config = dict(
    n_layer=11,
    d_model=192,
    n_head=6,
    n_kv_head=6,
    head_dim=64,
    d_mlp=768,
    vocab_size=8192,
    activation='squared_relu',
    norm='rmsnorm',
    norm_place='out',
    norm_eps=1e-05,
    positions='rope',
    rope_base=10000.0,
    rope_fraction=1.0,
    qk_norm=True,
    attn_scale=0.125,
    bias='all',
    tie_embeddings=True,
    parallel_block=False,
    init='uniform',
    init_std_qkv=0.0503,
    init_std_o=0.00758,
    init_std_up=0.0503,
    init_std_down=0.00536,
    init_out_by_depth=True,
    optimizer='adamw',
    lr=0.00338,
    lr_mult_qkv=0.7,
    lr_mult_o=0.762,
    beta1=0.9,
    beta2=0.95,
    lr_head=0.00559,
    warmup_steps=279,
    schedule='wsd',
    decay_fraction=0.894,
    decay_shape='linear',
    final_lr_fraction=0.0,
    batch_tokens=16384,
    seq_len=512,
    doc_mask=True,
    train_tokens=132500000,
    steps=8088,
    dataset='wikipedia_en',
)
MLP neurons of a small language model. Each row is named by its layer, matrix (up: input weights; down: output weights) and neuron, and shows model dimensions 0-191. Each number is 128 + 24 x the weight over its row's rms, rounded and kept within 0 to 255. Numbers have three digits each.
After each neuron's rows, "fires after" lists the tokens most often just before its 100 highest values on Wikipedia text that the model never trained on.

L4.up207:136138123158101140120111126132140139091142116134136108111137184119091125118114151105138107118107110142090100083148161178110101144108123124167157183165160159108136150141099124107141152134131144130121157123139146112131130111120155089154122134120130053096116133126167096163101125140122106134085169118085128123108141134129123157154139137068114159083142112210150117137105109141153141133130098132126093138145148182118163137116127139139101128135087157192118129162106121141092152150159141126133079150125154107129114116143143107094105131129131104146113119147130101132066119122127106130
L4.down207:151153133075088121096141102078121139154124121143121104097120132090121135115138135156130124162114139115179133110156134140127105134135162124130129134163170120100111112148131162133133101139157116111119144071142140140123166106171179097086144109112170156133090159112140148112109115137114122146124166142068136138066145127143135114158169131126122115112157154149101155168123120120113153110120133122133116128125214099122134148097101144115125122131131158089088128122111141134142130128152148114102096181116134147111117097156136161141130095172095106116097107144143114190085120121138117106
fires after: "\n"

L7.up56:118146118124125121142145102150104130126138091148127102141150149168133128115105120174160122148162135121128170109147121097161135108124134192112131167116138092141126149161151102160122112144066134136105159168128130140097135110097077100113125145110124147139085170128121087125121173138141153131119128121130095102140132129121153049161125113126131127144118114129116142151148108173155114113120120182139094125119091111133166098122172140113165118164105171155097110133118163116089137141158149111113168105131130101141176137113158095121164104118092152135133164101119123141143152084150122161
L7.down56:124150128129169125142082132133137152100144135154120106140096133110117138096120145087129093195136135107143131136177139099125142140125133078100153129191165079123092123113116085119111141139123155106123163090142163133120178116085116127115115172147167092132148141112083080143129101099145074162164137180131130129153137157110140119106105133101185133082158140109166109126125147103110104123120135154118098139141116092156123160112101096127129139136144116078125155152156124112137127107142130148123173118112157114134112172109135125124145142124102122127121152144154114164140154158126109122
fires after: "9"

L8.up420:158125135123134075102117167124103154136143111145136112132138107168127127170074136125134072124167077178084146104177150136135104152131127139122114101161093114134165169107144131089177136131082137135081140140121132148084123080155112151126115119134150078124134093126127118192156115139128114133101136155144115119152132130132144101134099124110168134137114156155122146146144117126134118126138145138138125123114116155163140132128146149122131139153070163147097099143079124134129144143136141185110179103137127104128097142128121108141099111118142176127125104083178149123150148100139097125
L8.down420:151126066109144061129114130175149134138117095152170108138146122109120121172139141099136139149084112144118131118156135136136105141086094114084084116153140158148158109126138145106112169063154133119132124120114115126093126133163124134141117122135106117117079145098137138136137127126109132149138127088115133132105149150119102126118191154103143139065104094117071134148134135119147143086145120144155114155128113138150100097106105138164148116137130146149155113162133098137154114131081132132155155129149126097075100117163155141099148071118135113138172130121139152122147156157092170128
fires after: "|", "-", ";"

L4.up734:095126139100100123102132111116103110171130114144124089148144169103101168117103131139098066159165112126143154111164131157129131150129151089120160127160129105118144182108132092087132089159124116089150112093104137133134145122133143120148106116111145149122060136072133123143103121127123113167124158141156131138149151118126084146168170147100136145114150170121144135141112141124108105101163122124113097135126120109101154124123117163113126145133119185170176135142130105118090110155099106145099125101152148143131139131117180097115095160173155130111163162127162147132108139087108153124
L4.down734:123125097102153165107131111145092123167121112130166169138166167116109108203115112147148086181074127096157121122124114168134152143103118118130153098116122093101147098145114134144081132098082151109114114127154177158127116133088092100178123151135127104173121135150095127101127106142124164128114129140151118156106093124174173151148099054113127105138132124124123118127153107105112142133137123119134136122125134114143096171165081163102106117168097136101142086133127137132168113106112129127100131122098096114130141123127148150123160164107120114121141118149115150136121111122124142155
fires after: "\n", "{", "[", "}", "ep"

L2.up750:155144113135095111166119100134159113118131120118119146161143197109125135084121140151154150134133143132116125123116151081142172109127128146092126154109147109100157116154116121121151150112088117126105127132147140085129165160164132119139149146081128147117101124150137082127120136145112164151119159127165123120150114153145152127117215138084112136145110075168111118114107171148146088121118123144093136146134158137135101112120123108151160126104128140162118112160087111145118157131138139109101149179111081113134107132119154134160144098170149119153103094173112096137063145128101115097
L2.down750:149140104108068140143160130136120150119111099130163166124154141078130130071114122122118155113087115121182136119147115093125088130093108105160128122119159133108143117141161112089120118090117076089142152100140076105125152109137117137122113116094144136098073135142097098121087104126136158132124175160133116075103096140129126119152179136108142112111181125129097116132129163123163119046142107121147109132166165143123112124114152091092126121132153117119102125153099112134130161116140137112178152183122132146117094159113136143128114117160136120102132130118115125101111128113118124125
fires after: "\n"

L7.up482:110137097099163118118184134131124147210136126146119161128129130165131126200109134104121150140137123124106141166103119073122124104148106135144129097146125148099093109161159105159139138123111111127065122116151142095085093132089106105142145124154140126119124128136117129147113120145124111185134130134135207134125090139116172126112130098096134145134120159101162125180134126142098156127165152158105127164143141159147113125132144151141123097117125139138132103122061159113120130113121139159142099109148100129141099107136105097109126095123139162103149100127107126104151123119149175091
L7.down482:151131140129128143111126131138119123140097147087130140143118107077138125114105107102175109076133138182192140082158153121200109132105152126078116132141141158148156117137095142060137146116156088159137124130122087154138140115139131153111111109123152149119118124128175161130127131118107125129118108118150075118109132147158147166102107129154114094123159094140120162136103107150162170146109050107138150170105141106156119107113158126129106130088118127126096141121149137155168137082150131170099134121088132149095116130111135132113107097098154154121114139124133127148136121130144106142
fires after: "0", "2", " ="

L2.up738:145159118146116108169096100148119137097139103112135146168152201111123092094116160146158141128110117154104105122138167099123113140100120131102119162140165125087144120150134134095121144122091142174129175139151154121150160124123154118183128139079136138122112135112150079142099131111119124170118124117162117118134087141149175148136193143079097168128122080174099144076081156144144107122132092143093108149126149150137114108124132147120141139123112135156120132152082119135104158142158138131090130148117090144130109111119148152140154143177143123167131139127118125131104131110106110132
L2.down738:140141125112072117121152131152132149097124114119156138125137145076115150066129129143120152117116120103170137106148110112107083137100141119140092120133170153099143116142152111101115124127129088131133143096167100125129148111127124110131124121113164120118076131158093112111080122124149144142123135144100108077067111123110146146157179147100163128110179108146072129137125158126159131076136112123132106128161180150140113136111140100083106147147144142104075167154091128152124158108109123122175129174114119134101095143135131180137102112173120147110104094124115116118100113115140127108
fires after: "\n"

L2.up53:159104139113087125129116124107126112131135127112115137113137102103140136107132169118165084118093126120101140144192080137148138114161146129122087116187127134091137185121108114084135121159110105106143114129105150109134179169106162116131107128132159139122101152108130108165088121121148077175112141139161134114134123136120141119134110130100145118162169151187124136098127168078160076107127105131137104136164141152079165163108142129155133128133137136142157152131125121131091138137164145165124131136110133109147104125110146133173101106167122113147084133142147149114094127120130117065
L2.down53:150143130119168091151110138129115116107070108153083119089191123132126152126156124118114130098121144100124152111087146090156115183148109115127131117145141145097134111094118115141137135129152156165140146147129132142099111119118119177117102166102129082132102142108111107109116108133145099101124127137104147143163129129095120102118140123074100130118135114150118086131156088137121068133163115148152152095149126132156111139116082111085097086119124135116131104144122165093116109166126132102176109129092142146117135140083051138122094110111150121126136147092122111108152162131157178126
fires after: "\n", ")", "\"", ";", "1", "0"

L8.up724:137130116100124072128123119106090117127105139119113137104134119105108146144132147103137103107181146114110179140121144107129098115126138131137132132148133195138102140128118133141142126164110102132117149149057122107136137115128183085113136134137126106121109120112151120138127121103131126127106159152114152104121079175142148121167107155114132119129148104219159108134128132098116132133135113157091144103157129100094111142103107137123097139133154109175147136115143146110152143121150115157150130147126115110170099114086082152101091119127136172150071121147113152099055130111129145072
L8.down724:134128132162096096134136123104102122148118170093101062131164135177149115147092130116117087140141093124137142124141140118134122100146159139111140137158133099177119138092157167141108140084139134157136116112110159167139147130139110109161115124120153111082123142125113148113129131141104123131126123109160099119123120101135103138095094138152119144095102146080076149169171075146134147141093121156105146132092185134147163139081155108100119131096115076090144118090137170154105136101161153107114106132120109188088163109129164134132142112135124134108108111143116153132129154108141126141
fires after: "\n", "1", " |", "2"

L4.up625:135174122143135120092139101088115124198152089168125108135168162083074093161126149109114129130099125137103153099169118099091105142150115113147089123164181153124113109209129108149132127138136130115166147113112135125120140086131158149174112153144130124086122156107123090121098148100122124151124177165137162117141092132137115140146119125118113128108142097131169115105131116150133144137134138152075132133146111148112098123120064130126127137123124152158166116117110131137151074133113159143101098097138088094121099114109114108136133118125087113108112148121139150132107123112116117099
L4.down625:105107122140095136124134154143168137090125131188149155124123108132147143104124179154124137139150118152150135161159102112170120121125128132128123172116133145128162154109130141135109092193129145162117140153163121157142141145147155099113120083112142147124110149118149139152132117095151118132156148116126158103097127120126110100148130104122107127120141099110084135136151165166102144129142140136186172138096081113185165145163107117109127092152195112136150169111116166148120210123100126111108131092094130134119145125119181130115109159162129162137120095137120130132127090149123148139
fires after: "0", "2", "4", "6", "8", "3"

L8.up22:130122119169136136095112138090129140125139101083129108182123159132076111127103142172139149110098130124137128133140113153114117073164154119125186169148110140096133156101110139107162179134121087123128076132115158109134134111154130109140117113116146108131093133146176149111105130199107145096117117135140129093140170137133124155150090148100101138149123066125119116113162126134174111110123123136114080119150095095110169155128085122151172065092136124152137092121125107152136151136123113120116163118146107153194133139132120116147133128144147144096119130140121137142117131111104115131
L8.down22:176104142101075095154139139158106156089135163130174147114110070121158091091145083155150124141124137114107108141140134106162129126166106128125107136104163143127102146121127108103103107108128138105119119129100131167117132120162124136122116071086104121141103144121126115100119121106153104077143116134172125078135096088143086089123127115147136112109116151113083098141083128212159112120141103123132082137119147117133160156120115096099165155113145154138120154170111157148121148147091141111147127170161115139120134167137100113103137119138107097119111116139139106147128127127098145142
fires after: ",", "0", "8", "1", "4", "5"

L8.up325:106146129144118136096124101123122109126159092116116124142140143156115118183093112109125196139131149099106103107147152129129138127119120142132171159152112162138147166112079106101121168105118129125076137146138107096151100084144137096172141130136113075129121130149112158115135134117124169122107076124106151126111173086081153134157093141098122124140141100104141065123135122127122145163127105157104121117140101109145156148117114129122101144140078138147099117115146109124137174146143091176105175065121090104123142124129103136107144106145123109139137149147140174136114093108169135149
L8.down325:158108112131088144118069114128151120104113137194139103100140130178098155109106097165148102123129113110152160095162153144129184169127142114152191122105136128172142150114165147134152125127128138126140132132111161109138117094153129105131183088130159079149107115101131140143129135120154156113128147151116120115145149110106132094093171133167128121101151128141156126121131126144112100149143149093140128166102133121156171103148097159090158141155137133105133103125169122140132097098154153153140113151129120109166144090157075087166128104145115128165150120137162138149142105112119109125
fires after: "4", "0", "6", "1", "9"

L2.up506:110142111107092116126135141157119137119139170156106139128131119149139142112130121141128092095084135133104110137164115114109111119133166111127129109173135141169110150137151051108139132113106127151111133162104141091134146114094109125120119132114147116140134129116093091163110129173151053146154129147117160104134139124145155122152110140112132151142169157157111125159141142164188088126105160126119133128145118169101176149082138121159130102124133176141121162156121122117094137163108123196108152077119141107144116106159146170142117127153102145137079104160153131147113139088116163116
L2.down506:098103140122107128128062120116124139147170162179149095135109154161151083142120152078116123093122104113130125111116090134143110116127109148142132125162128107121156172103166156117130133140146103139090138116126135095138143206152158106173121131121151151131131115123137156141174108130089104127128135125147140141153164138120119128110135158137131100107168141114151145120101102108065129159122112108152137155100153057109088170096121132115160134123141107075162108117142120118123153120101105140154139136093168142107105134148129148135164133145121167118162145111140116118153102108082092110
fires after: "\n", "3", ";", "5"

L4.up259:164116133128078158125138131113157142173107098121165105122114169084126128120110134166130154094144103126091127146160160081125077095124164134135138124155136153130162135142115117085104100134101091098110101128128127101100161108098149122157101117100143124094141126111155115125153104096107128151122131100145102169110127132101112143164150131127089140115114140170125109145136147125155125141160152137118111149152152140121150092134124184147117141109139128122114118114116076125164182139124138151095139140141138079137137090085125089121118136185116141150144114223145152141131096132154128127
L4.down259:157129119172116135134141098177116144134111128163126104126153108103152134135143152109117121146086163095168122057153120156119119142113089137150120130131129112120131103097104117132165115104124137099125148111143120156148147151103121176136169140121168127156138153134112143124126126176165099115120204173124109123123127120081142135111118096123146108114174141112164125132117114127137114068068077162115097127124148111090140154093168107098124123135111136158129125172147158151113129120153120104139111127085154134113131156135171145097112117108098111137135180115132129141166156091124125157
fires after: "\n", "8", "9", "6"

L4.up588:147117091102153114115133103104139138118124084141091128105152113100115152167120137104103101100108109130108167112143121152131139161124104118102107111115127164129128124155149126124197159177146084138107115120129132140130169092114142103160152147135169126125117177126147099153103137146140119145128120127117126125129120125132119114128128104107115121148122111217143103127152139155119100119141110125086170146147085182121122151087106144109098077147113173158113142151073129137134131152145135188122061105133106116116109152128121144115065098105133141125139111118095091146121124100143136102
L4.down588:111110126099157112139142204155136144140141137071108119111144081143159109126109148116103105108165140149112135116121142146162138120109133109137082152135139133106115099108164108132135149161106160119108102147089165143097140143134165108124155116147149154147132132167121130108192106121129136129139141123098117175094149125163133121115135113114120102164111089153109116145135103201137145129123169149145146147107097115156065125123128142109142101140133138117087156095137107155141134087097124113120170126131113141125112138117158102160123160089122140132130096111157134156160131113076170072
fires after: "2", " the"